config.toml
n_kv_head = 4
head_dim = 64
d_mlp = 448
activation = "swiglu"
norm_place = "pre"
positions = "learned"
qk_norm = false
bias = "none"
lr = 0.00134
lr_head = 0.00747
grad_clip = 2.0
decay_fraction = 0.588
batch_tokens = 32768
MLP neurons of a small language model. Each row is named by its layer, matrix (gate and up: input weights) and neuron, and shows model dimensions 128-223. Each number is 128 + 24 x the weight over its row's rms, rounded and kept within 0 to 255. A neuron's up and down rows have the sign that makes its largest values positive.
After each neuron's rows, "fires after" lists the tokens most often just before its 100 highest values on Wikipedia text that the model never trained on. A number after a token or word is its count.

L7.gate218 [146  75 131  89 152 141 144  92 118 109  89 132 137 116 104 150 153 169 148 133 135 116 145 134 106 148 133 157 117 150 146 146 125 109 127 108 140 118 123 136 140  88 106 137 121 123 158 144 111 154 135  74 162 128 144 181  96 134  96 133 159 147 126 121 106 130 128 117 115 129 164  97 136 120 106 151 174 129 127 114 114 119 110 157 128 103 101 163 148  79  80 122 119 144 177 125]
L7.up218 [154 116 129 120 169  97 127  63 208 140 119 132 144 113 116 185 144 115 149 132 126 146 118 114 127 125 116 148 143 138 167 140 134 125 139 113 129 129 126 145 113 132 114 162 133  98 126 121 154 117 129  93 166 132 129 135  99 113 110 138 121 121 151 155 131  72 178 106 109 126 145 124 150 156 113 118 184 166 130  95 152 123 148 145 152  96 114 140 161 104  72 115  94 119 164 138]
fires after: " \"" 29, "==" 19, "===" 8, "\n" 8, " a" 7, " " 4

L7.gate19 [139 164 157 168  71 124 144  92 121 117 161 115 103 161 140 158 141 106 136 120 106 123 103 115 129 116 102  78 125  91 112 149 133 123  80 128 115 106 137 140 103 136 155 144  91 128 124 115 135 104 135 163 131 132 125 116 125 126 124 124 119 130 108 127 126 107 155 114 158  84 185 115 149 135 122 127 128 151 125 144 128 149 121 109 157 140 118 104  92 124 152 125 131 115  60 157]
L7.up19 [129 132 102 144 108 106  95 129 121 106 101 128  97 126 124 101 133 137 114 143 116 121 145 111 113 172 130 129 155 137 104  81 112 118 101 114  96 130 138 114  88 136 108 109 127 121 129 101 129 132 100 123 202  94 163 135 113 124 123 143  97 143 118  98 113 155 135 110 164 145 118 127 100 174 100 118 128 118 113 194 170 147 123 114 154 142 168  76 136 123 144 146 140  96 143  75]
fires after: "1" 16, "0" 15, "3" 14, "2" 10, "6" 9, "4" 8

L6.gate16 [184 106 153 162 107 138 105 148 148 136 149 151 119 123 145 113 160 134 127 124 127 135  95 141 137 154 121  95 139 148 116 154 153 123 127 127 156 101 119 160 146 141 125 144  80 139 101 122 102 152 124 122 141 114 108 155 134 112 138 145 148 100 150 132 137 142 114 162 145 104 182 104 132 149  89 119 147 169 128 127 162  91 127 168 171 120 138 104 103 134 118 128 124 197 142  84]
L6.up16 [149 138 170 153 125 154  87 130 136 118 141 136  77 128 173 128 155 158 119 145 139 167  99 125 146 137  92 107 146 147 112 147 142 128 176 100 162 109 116 141 120 148 141 134 107 122  95 109 118 115 111 149 150 163 129 114 149 136 144 150 145 115 155 111 164 164  90 171 123 112 188 140 159 111  94  95 150 156  82 142 104 102 107 148 133 112 162  99 132 140 128 126 137 180 103  99]
fires after: " in" 23, "0" 14, "2" 9, " of" 8, " A" 5, " In" 5

L8.gate118 [149 110 172 148  81 115 120 114 168 135 152 124 113  88 129 143 129 121 137 120  99 135 137 138 164 114 150 129 147 105 100 152 111 140  98 138 112 127 135  91 116  59 124 155 115 130  97 124 177 115 155 114 112 133 130 110 165 119 141 146 123  98 150 156 141 131 123 106 138 140 135 103 106 106 167 108 105 138 117 115 145 160 147  91 122 131 122  95 145 168  86 104 107 124  83 106]
L8.up118 [127 188 103 145 123  91 122 108 109 149  71 153 143 139 138 132 104 134 120 140 136 125 158 133 153 183 112  99 139 131 165 129 139 146 129 141  83 153 137 146 162 135 151  96 130 158 135 139 103 133 116 164 162 128 125 145  63 143 155  99  83 170 141 144 106 152 123 124 115 106 172 137  65 125 162 131 110 132 119 152 122  78 144 131 140 115 159 146 149 109 109 156 144 149 117 103]
fires after: "2" 20, "1" 16, "6" 12, "5" 11, "3" 10

L7.gate314 [134 130 193 102  98 149 114 105 130 123 160 136 120 129 115 125 109 143 109 135 103 122 129  95 144 119 152 107 106 118 135 128 145 102 122 150  83 133 130 152  90  96 146 143 109 146 136 139  91 147 102 102 100 153 133 142 146 141 103 160 115 162 113 130 189 150  96 114 165  98 125 128 123 140 110 121 144 125 144 149  97 164 120 205 135  84 120 145 156 117 150 174 115 124 127 123]
L7.up314 [102 145 114 126  72 125 121 117 115 105 104 146 115 124 158  99 133 110 100 157 115 113 131 112 134 117 143 123 145 133 141 136 126 160 104 115 119 135 147 108 105 100 162 180 134 110 121 184  80 131 106 120 112 177 141 153 128 148 121 126  91 132 140 117 160 132  82 109  92 120 152 102 133 158 144 168 124 142  95 116  95 166 132 179 138 109  97 124 175 145 108 114  96 148 131 110]
fires after: " the" 51, "|" 9, " |" 9, "The" 5, " The" 4, " -" 4

L8.gate340 [148  86 103 114  76 138 119 120 143 114 161 126 139 154 131 103 176 106 188 135  98 156 117  92 155 128 141 110 138 158 114 127 131 128 101 156 111 103 129 112 105 108 172 147 119  83 122 146 120 115 141 141 140 150 110 142 150  95 150 178 126 124 112  97 128 128 116 101 122 128 177 108 132 144 121 100 128 105  91 127 185 142 137 133 109 142 119 147 119 119 119 116 128 161 107 147]
L8.up340 [135 115 147 136  98 107 111 124 146 125 130 125  87 154 119 114  76 158 109 108 104 142 151 150 149 122  91 150 134 137 148 102 162 153 171  99  80 141 101 108 142 134 151 116 134 125 140 129 161 129 150 125 129 101 143 119 147 128 139 115 182 151 145 118 139 132  94  74 138 141 126  96 124 163 140  51  87 179 104 118 131 109 155 159 161 169 135 151 165 140  71 127 151 139  99 152]
fires after: " B" 20, " M" 14, "B" 8, " T" 8, "M" 7, " C" 7

L7.gate41 [115 152 143 176  86 104 113 172 126 108 145 137  95 136 148  97  87 154 152 128 132 190 144 140 158 100 132 111 132 130  86 101 119 115 122 127 106 130 119 140 113 142 161 118 122 114 104 157 104  81 152 128 150 122 157 166 112 160 110 144 130 114 129 100 122  87 118 112 141 142 140  59 134 121  99 124 116 102 118 129 146 137 117 136 138 175 133  98 108 148 124 129 111  85 132 131]
L7.up41 [131 142  95 181  55 128  99 119 118 140 150 134 114 127 125 134 133  75 114 121 134 162 104 138 168 182 115  99 151 146 120 160 152 121  82 151 112  85 133 100 118 184 136 110 184 154 137 134 123 131 145 153 188 151 110 132 123 112 157 108 131 159 120 100 132  74 156 142 166  91 125 135 124  97 135  96 112 129  74 149 117 121 129 150 111 160 109 109 142 165 105 134 131 128 118 153]
fires after: "0" 28, "2" 15, "9" 15, "8" 11, "1" 10, "6" 9

L7.gate10 [116 125  96 153 109 121 145 131 158 119 141 110  90 165 154 129 125 151 103  47 104 145 104 121 128 127 105  82 106 142 133 107 123 126  93 156  83 119 147 141 129 143 154 144 111 130 127 123 144  90 121 104 129 106  78 108 157 114 140 130 136 130 119 122  95  80 149  85 112 134 154 125 139 175  88  57 127 140 100 127 152 141 131 126 140 144  93 106 134 110  64 130 163  95 113 128]
L7.up10 [156 129 110 148 105 168 161  96 143 102 128 151 108 127 140 122  86 164 104 119 126 132 139 122 113  74 132 122 137 125 100 133 101 118  86 131  97 116 103 103 139 150 136 165 120 144 158 135 113 110 151 153 113 120 148 124 150 145 129 110 119 139 102 123 149 150 115 146 141 101 172  90 144 132 129 123  85 122  76 133 152 101 125 132 116 139 119 168 159 157  97 143 145 136  84 150]
fires after: " m" 35, " M" 16, " B" 11, " T" 8, " G" 5, "as" 5

L6.gate408 [ 99 128 141 140  89  55 135 153 124 107 149 114 130  99 146 103  93 152 158 121  98 162  90 125 168 162 112 105 175 158 114 137 112  94  98 147 117  87 124  99 105 109 209 138 118 116  98 160 112  83 145  83 132 152 149 206 101 110 126 168  95 108 129 114  96 161 120 105 153 152 130 122  94 132  94 131 135 145  84 120 135 136 136 124 152 159 171 114 101 175 118  99 135 138 140 123]
L6.up408 [ 98 144 137 160  81 102 113 136 137 153 160 102 116  50 157 118 117 105 151 116 102 120  95 119 173 168 123 120 142 137 114 156 139 152 113 152 128 112 133 116 113 100 129 164 118 113 115 113 127  92 155 126 130 122 135 134 123 132 157 148  71 110 139 128  86 173 123 114 141 169 119  97 116 110 114  90 120 132  88 143 138 106 120 116 164 151 143 109 117 190 118 100 145 160 124 106]
fires after: "0" 20, "1" 18, "2" 16, "8" 9, "9" 9, "4" 8

L7.gate223 [130 127 125 130 115  96 110 156 137  92 145 144 148 140 119 141 138 155 115  81 144 131 105 127 133 110 158  63 109 154 167 128 136 125  67 137 110 133  88 118 101 170 156 130 135 111 125 140 139 111 130 114 128 117 129 166 112 111 129 131 118  80 117 132 150 126 107 121 153 108 161  36 106 160 114  94 109 142 126 107 162 131 110 128 134 128 103 119 129 153 120 112  86 146  74 111]
L7.up223 [113  94 144 110 122 116 118 169 100 143 133 124 144 133  97 153 126 120  59  97 118 114 133 124 167 138 150 117 139 100 116  97 118  37 143 137 121 139 150 135 131 125 142  88 124 122 127  97 127 112 104 123 120  82  90 148 124 203 147 138 143 143 122 111 127 109 109 128 199 128 140 160 132  97 126 127 137 139  85 219 121 111 124 146 118 146 150 109 122 116 142 147 123 150 106 124]
fires after: "1" 15, "2" 13, "0" 13, "8" 12, "4" 11

L7.gate187 [164 147 121 170  94 123 119 155 123 114 167 109 118 155 127  97 126 116 124 107 105 144 128 122 137 140 155  86 168 130 102 130 140 140 103 109 112 114 109 109  91 137 128 147  99 125 101 161 134  94 138 141 131 138 169 159 138 123 172 140 113 120 138 109 153 131 153 115 148 133 145  51 111 132 112 122  97 129 103 153 132 138 125 142 150 173 149 114  69 122 137 143 102 103  89  96]
L7.up187 [126 131 128 106 147 124  99 126 101 178  74 137 143 121 132 125 138 131  80 124 116 126 115 158 116 165 115 114 125 140 128 140 138 121 127 134 144 124 113 168 112 164 146 100 141 154 141 110  91 125  49 137 179 109 131 129 105 151 150 122  98 143 118 151 132 137 163  84 164 137 139 152 145  96 121 126 108 128 152 168 140  55 127 172 142 104 148 111 139 118 122 133 158 150 144 128]
fires after: "1" 23, "2" 20, "8" 14, "0" 12, "9" 9, "3" 8

L8.gate12 [156 128 126 143 116 112  80 135 148 109 185 102 110 168 116 143 103 140 153 106 120 121 129  99 133  95 145 116 155 140 138 124 159 124 120 132  96 114 109 106 113 123 152 134 121 108  65 170 137  92 146 123  99 181 134 192 119  81 138 142 135 100 145 110 118  89 100  82 125 109 171  96 116 130 108 104 130 147 112 130 129 173 186 125 156 140 113 127 111 143 121 125  98 136  92 145]
L8.up12 [110 129 163 133 145  96 127 143  74 166 146 153 142 161 117 133 131 141 111 172 124 144 163 142 129 111 138  94 208 104 173  95 136 114 106 124  88 126 170 125 106  97 112  76 109 139 183 118 127 138 116 104 126 126 133 146  74 135 131 114 151 162 120 121 107 178 115 114 211 118 149 136 130 101 149 166 112 114 116 153 120 117 123 119 152 169 143 138 144 127  70  70 137 162 120 118]
fires after: "0" 22, "5" 11, "1" 10, "2" 10, "6" 10, "3" 9

L8.gate352 [145 131 126  99  80 140 118 143 104 115 146 149 171 126 134 143 135 167 140 119 144 162 103 144 145 172 122 139 135 146 134 140 110 151 102 139 105 139 147 108 158 114 151 117 111 180 147 139  98 135 156  93 137 148  75 160 129  99 189 146 110 146  91 171 142 156 138 151  89  90 121  64 127 152 123 161 177 134 119 119 129 131 137 118 133 121 165 120 115 161  97 151 110 116 130 110]
L8.up352 [147 127 140 119 119 130 121 161 137 104 163 114 146 137 128  92 104 174 120 112 141 157  99 153 133 136 108 152 122  75 118 136  90 155 113 155 130 175 156 142  74 118 161 148 103 125 121 161 119  99 109 111  93 141 147 144  97 131 121  95 138 175 139  83 154 148 105 119 115  99 114  76  86 121 160 122 107 126 139 121 162 142 126 113 170 146 141 127 158 147 154 103 113 177 149 113]
fires after: " |" 99

L6.gate333 [101 115 127  95 141 127 107 104  93  94 114 104  91  95 124 123 160 139 130 116 139 117 112 135 118 134  87 144 135 141 150 123 144 134 132 135 104 145 137 122 120 107  83 129  83  97 130  80 143 130 141 132 158  86 150 112 103 117 116 110 150 123 137 134  96 116 145 133 129 101 228 105 154 134 102 146 112 131 146 122 111 159  85  96  90 112 105 119  99 157 177 120 156 164 114 142]
L6.up333 [112 128 123 111 178 128 125  61 159  95 106 112 146  76 156 148 146 121 119 169 161 123 129  95  89 159 124 152 107 100 141 123 141 105 146 117 122 122  97 138 117 126 141 141 135 125 152 122 125 162 117 163 158 140 166 159 140 129 118 100 137 145 146 150 141 121 139 191 150 155 139 125 104  99  82 120 137 159 136 135 124 127 122 130 100  72 123 119 165 122 115 146 123 159 134 125]
fires after: "\n" 30, "ed" 11, " in" 8, "ing" 5, "==" 4

L6.gate432 [138 116 143 120 122  95 154 210 140 159 136 105 165 151 120 133 116 121 118 143 129 165 126 139 153 119 169 118  88 135 179 129 124 146 102 109 141 134 143  97 129  89 121  97 103 153 135 139 140 147 114 162 108 144 112 166 138 134 166 144 153 110 138 161  97 171 102 148 128 199 111 103  93 155 124 140 141 151 143 125 114 142 135 129 155 117  75  70 179 152 111 120 116 159  98  83]
L6.up432 [117 138 124 128 108 120 107 109 172 135 132 123 166 135  77 107  71 153 118 123 169 124 129 126 113 134 149 129 137 146 186 179 129 151 123 142 141 159 150 153 160 138 147 124 109 163 145 135 118 144 139 110 129 159 134 136  82 136 186 119 161 126 113 128 153 124  81 130 118 130 147 104 118 121 138 130 117 145 112 130 155 138 147 139 141 136  38  96 191 134 111  99 106 166 139 116]
fires after: " No" 14, " U" 13, " A" 7, " G" 6, " S" 6, " St" 6